MLP neurons of a small language model. Each row is named by its layer, matrix (up: input weights) and neuron, and shows model dimensions 0-127. Each number is 128 + 32 x the weight over its row's rms, rounded and kept within 0 to 255. Numbers have three digits each.
A block is one neuron, or neurons of one layer that tend to fire together. Before each block is what it responds to, as a language model described it from the Wikipedia text at the highest values.

Description: Mid-word name fragments. Subword pieces inside or at the end of uncommon proper names (people, places, clubs), often in tables or lists, such as Warrenp-oint, Osak-a, Hämäläin-en.
L4.up20:135114158149161143107125105139140079154137184135126155154073107108125107194089150111100111099098112121110149155108113085119168134147090146202087114215154163149105137096073124129186132127085111154107110102116090192083138092078082137095071103136179144113109131160087079114151128131103135099093140106158183153078100126111105103161097082140191112160133110093181115143126126166107162109128

Description: Blank line breaks. The second newline of a blank line between paragraphs, tables, lists or headings, and the second piece of a capitalized word split after its first letters, such as R-el-ations, R-and-y, Re-v-olution.
L4.up363:096094091130115153144074167150144152054133139054110154136126104096094122140147112163176152040120117183136167103151120130066151109177113136139117083094175135126159127138107095113148140118112062120145117163143128127106119115133102149134126155072147083142111136128115116129153127157153106117094112089127109064176175125160075147134097087217052128107110125091098110084157193064128144128081

Description: Paragraph-ending line breaks. Line break after a sentence-final period or closing quote that ends a Wikipedia paragraph, usually followed by a blank line, section heading, or new paragraph.
L5.up86:115039169129131134124059153150132218117078179121083107086164118119108107123145080102130122066087164122198178156148177120106165095186116155144125093165133153167111122171168088147110124087123161178166093118168153187128146127108104134125126152152130085126117125073116176099152158125111129097138130110156115168121116174130149106155101127113053154124121106129121113119099172135169073068122
L5.up559:122112069133145118193112194126104132167113151122103127163145045032126123150117064091136146108113143110111147120087152174147148130135106119144163123176089151149135151161089123101038141133133135133211081130090133139100089115173073120164119148116161057058161116071121150087155167123075148136059157161124086163110118098167146152118136200109143117092121157092121121096107188171177124062137
L5.up812:089065127141138127140163158082136110073087110122057151156154012105067176176110058167194126118126136193141155147118170150165164138137116115106193127146111113190147180142162144119118158055129110129132110095128121133097147173146068140167085140174149105084156154148120166063125154145132142153073182117121090156137125145149150103102071134105127118131152163118162090105115134184158140104084
L5.up1392:083102166160127112158170131121161148099096114122092139123139059150073163158087057131174121089103150161154114150076169150147130142147113122124165090149101114188134179124153140098116158109102169145115125107117099118112125168146077120176096137193156138074159139154146143079103128116147194164089206115132095163142121124140130079081034150088129111149149161127171104101120134178152117114111

Description: Final pieces of long words. Closing word-piece that completes a long, multi-token word, mostly foreign surnames in sports tables and lists (Hämäläin-en, Levchen-ko, Tkeshelashv-ili), also Latin or technical terms (kuatunens-is, thrombocytos-is).
L3.up13:129087167193180123112142170167147164145146176101130116143088065159113162146126141087133134121134065122132087160056116082096190119098107159159116151134139161117141116140157141167152125155101119221149086118069113104095165168118132090065065118129144112107107124122157110125095195143121067127134128131110130062111191147144105158097076120144099115136178115119091114132113125171114151157164
L3.up115:168031168200108091176104118187127138194164168101127111160157108156120105144096133147101089140125181127132136123061164118096119131181168096100100101136090140084132157110141199187137131095085147162199142129201128136084088103129136142136145078126081102117082184130131107130095102110123135142103191134157122178115107186089136125158124137153116146128073148123149091155153112118128150126142
L3.up252:146112182127138182141168155180120147105165112125106125135150124139163119139067087082122059115112102143112136088116169130117139116150072179187156144047148125093158172094150124123169165118088140173161053082160196145080073107143173176046083090152169162118155150120186147123035117145169120171118116144161093179072157139102153190182120119138148142124148138092106140161153137125089144094174
L3.up323:157098156140139135093141163187179189101091150138144152139102077150087149137125133090142082110114113131085134104049199102118198127163094192171181162111164139117147133171174112173193131098141170150145099077102140181107118119118109142082111095171122129109138164128143139123107156178108111143124168117139075106111126138119160119156103142167105160189108082113117047142185096099132141110210
L3.up420:188119121130172154121138159150149123137139122167145149137119152178111124149103172104108148116143139141114165134118127177080105033119066129170141134080159129089165107075117090114142151111137159143140177117182172163132071190164131129100136060134091148151125136091140113144107078122170102164136159088134125169057121142115174146086084131156110118161099085045113122152118104147086144060145
L3.up840:141086176139151118095121149145118107193125121158119103103102061170142116165148152177190055146090119113132127155153095143092141120121110135209153156121138118136150131094115074169131150112110120158141059098101147138097148126093100141056118067141173139157163127138156142152137106219066140125134160110157197153098106111150146094199165106142140127164164141085147141094090089129112122162131
L3.up877:149091152124119160149148100141134132107134159111109101156147070119124103151106151119116080144142127118238117073099170154091152113179167158120126130144106092087163109122177101149117160143109143177130107111122134190040113143204086157068084047134159129110160150157174161155124085124163108124110155134183214152080171143114092122163147152171127128150104115120167147121106143132076154095226
L3.up886:169079159126163133138165073192136133137135114111115120155065108172152100155104190151133130122140145112146154069092112107074168119147094158114129153167153112104162192085109109119172147109109124139112116185165142150073078074128159117076093076188093143133099165097126104147078178126123149155126184145068126092133183133116089071117132085194118149174119134154119121159138133165125180168191
L3.up974:160124125133131179102117146143143201101119203129085129171098090065137130144146160155139074030145131190059102094052146127150121106143114191145145149091101098175079092144169177157160161110114159173145083091135115206070158170094120120105086080138148176095122185131138095111106119164164107127143125137122099100067128142125142150128084129114140109178128085108164103113151131169155172153211
L3.up996:124093118106121178117156132159125196093115126132116151166081135124121094171066107183166118126121105129125097127077135128083146093136168172154210164172150163118174106105157151127214166131082132188108131078134162182127089072126114128097120140149107175098130143084166091093077120152144067097140153092107107126076087123134136093145140158159115122145100123096113110135150154090095126112142
L3.up1069:165151166131116165096162137190156182081171131071117099129099120141146138118125148096130097133136074137155087096077145159075161118146118179159138165136121079136129119152162148185138158112126187185159072131116145176122134142114115156118068100142098156160173136140186146101107159179126114078130151106116086138092190133094173165128092161143155128174136084070107108105121084141152127069167
L3.up1083:119104119129114198128131163156202079132109153125122138136071137097135158094116154131132209097164122162122151147092132165133147108111072121175150123099171138182114171155182131107174109158121135217146090119208133177099127131171103108082130121128098113084134164123118138124117151082129200152166140186131122119084150158159133183133080115111174158112098137144119159149137133172119180109161
L3.up1183:166152166119168122116122138167184137133148153115156160161081129123121113112129126092150106133107092153126123090088120158074076116120111148120129147076076125153156156143090079121173141148144106170156111052093110140092050072116115115032138146151183162146166173066180109153078141111146081138118087122129136124072130170088160122148124084092147144142156019144088130133138132144062108107082
L3.up1243:122086125156143139112109135137189166136122131155142128144174093176118086114141144117125069135073121100130097149091138083111127124157097138112172125145119172153105163167153098170226103093151170146115120132124142182103124157103126123105045073117162181151106117154161187155101093169121157092135080131170134122105145140164144124176122121113145109106115130060134104151139097115097146113182
L3.up1289:139114183201131066070122159155151142127074193182092112144096104157136181098133165113166109140058142159116104175109170105122177097087130184166131139143144127120113125155152081164181161102137158155112108108067154137065122141117133161085043120126130149109141146179192155146104173154132125118108158116117107139133185139162112106120104096122098184192063114115151103119146128134112088138201
L3.up1304:156100112113110182122152146132166142155145150141128150064093105122146131149119174126056088148112121152117135128093149114116116150148075142165121131096142154120134167148149081184141180116078162125146062123152140129031117127167119076096101095130154145122115163123179127163159062184131124146099096134109134110088173128150109211177120091173091155151084132156101135144095129136079166139162

Description: Structural break tokens. Paragraph-break newlines (the second line break) before new sections, headings or paragraphs in Wikipedia text, plus table cell separators and colons that open quotes or equations.
L3.up54:123112120135153120137159158079122142079124170112091155145095116128075113105116158124178108066080120149106111074155152133163140107116121125125160142159130150080143133123130131140147179150185150181112070082115137125027101134078089134128091100157166152167158150133124158084107119163158100148132149102119155125108151184100136165136125164124109148123083085064127077094168143117112197118146
L3.up142:049148119115095182165125138097117174182136181155123099068113049153130124115125098111123154078125100135115115091099188104144173113175148123174106162154108132172134171232137198082084094109166071234136102150151137122139169108046088133147149101141045138166135156106123129105158132150133172089108113125112140116070093126155120214125098157199136121101130100082137137134152153070090119126167
L3.up244:154128121084149133126088150093128112100135153107096125089102052090107117166135093136172121081089159130132134113149095132132133073101123120167163156138170136154156114145117075113103156154105148125131092090134154109122141108090117170132105136133117161128166159123139153073073173138117125156134093123053148213110100117148150117170085157105076142113110085067113103121192192128126139160156
L3.up278:174148121155111130114110132104146127031122149133079112171065096180108151116107135111152168135135135114086143103140100171168099066195164123088143172119110053180137126116175157142133136133099155201141143132122112150143110142183078142139161141133136129107171144091146082149139136124124100158103157146123132123113089132095094127161143218177173135160159135224131096128131129178100119141133
L3.up375:118111199085141182111091176100122153152124125134119131121144073091104134157130120128176163062072061184148114110117168132149214131153093176125188147148106091128143203152208142125071119164133135151143109105125150138121138128098108121118104060174079101169159122111133133128149141198132117153124137153149109128110121184147145138173136165196104168101090149149136141124141187118161122113145
L3.up429:173156205088101178153121142135135170193116106125095088156164117153127142186153106180144126087051071144118055072127210168135160100118098099080140156169161136130097129176146118107108136127123111168144105118207128117136108079136084174139168074154106154158162113150132125119127146187080140098059156135144163146089093124150155137194139174165141108111110103118174119144131170101099140110102
L3.up461:141112132157154127101110115121136132179128224084099159135119038114143101145120107159162142075083079139133093138167113152143147123122156166130141149174125170141087133111106154105128119137131151167187094088136174133100174105157109129134106134122135110116122161115113162089147188143093132146150141062159134139120107143107120156167077139092133107067127155071094103017086179146121152158132
L3.up475:129154160112179117086091136130168135100084143107083076131124091091129130192124140111200161030099097117101135123125125119098199112132151099134158116209163125185146084136140099132133170146165109153120121082142174113128139123081100201083108159156189090094086138161157157106161138207146136156133071164118126165167108134152112077155089103167116070078097120087154142087117105108120137096165
L3.up588:114119130106163146186120218153166171146084088088104150169119080085135075158129093153135201102081070171138134131134154122104189132157148094141185137133136199150107106106169096116092188147093119128190111107144202081123180096096093161103109078162128118146134131144098142112110208160143155127097124126084127106165094115192116116166103099096134121096119142086164133120093169137184153142167
L3.up691:122145115099185123139119207113135161091098133087070158154082108071122103148128101154174140061132116138140153136134143182151143052099138146111156147131156106159128153155199093134149128134202143171083098083101165112117156141128105130115124123183102081129153131070109116119095205169176093073117108104138130136106145065160139168142133151159113164128110114101112140124172173152107153151215
L3.up910:147139116114202137127132176103138156139113150085089150152111066066091110174085047173193121091090092141107118107123140153135132111125086119127150142107207145120120143164129135135114110118128142134174097069112178085127124142111112158104150107224147093122096153107125142107099164147174115142079162135081174152161112141195137106156158126129064168060136108093116144108127146129065133136188
L3.up992:155148130097104173156168191142116146139180114131122126110159077133116140181132095168146131094111133165156132172166144125091095135108072163134140128174090110184112102112112131177136131079138112155142073161157128139155119108165151155137188087111161105152171108066086117162062103118108141122120161068146122175130050187109120092128130180109147126179102172109130144105139156197148208061126
L3.up1027:150153055187094120156080130137128125144088186070051174118114085128153106154129113173157213085069070100088119140095111169144161076161107142163131139094156179142102110141137162122111146137112111144162078127170168097109111144076103166131139133127168082143122129096131170078140159145110108137122170156120133152144090155123165099080102076155075129082145115101122078105102132125164167142154
L3.up1049:136149188112123183134115156130105178143135096146134099092111101126082139144094082137140137121104050156099131129117191220137131133219123133087151141094183116122125126127155107113088125091188114148185135165110123109142098131109131166102066089163116143104124098137154149059119152173113156137061163093112102129079121130162177140185137140133174148144098140102127114124159129158110124127112
L3.up1194:093090125140139166167068211145149158089139129151082196128165126090117100162151093149124148085121075214063086058092127129097156108127093141137182165202136112168110101159138129149119138167102160080128113130116177095109129124106107109173154077127069060145185102127145124135124100152098126108096144057116129113138066131219212106116131082150076098097169130128158134122154153129161131123081
L3.up1440:105124108163142159143143150128180128153132147091108159153075091059153098059098098147129162071078148202129160127139101149075146139164167143120122150141184122100110099151111165129129168157128177105148072115160134132129158124124105107141106162114106170124105111145106100156157129140127074143119125125114162100109122150155129075090036114083111159082183130164113107135151186144189151145065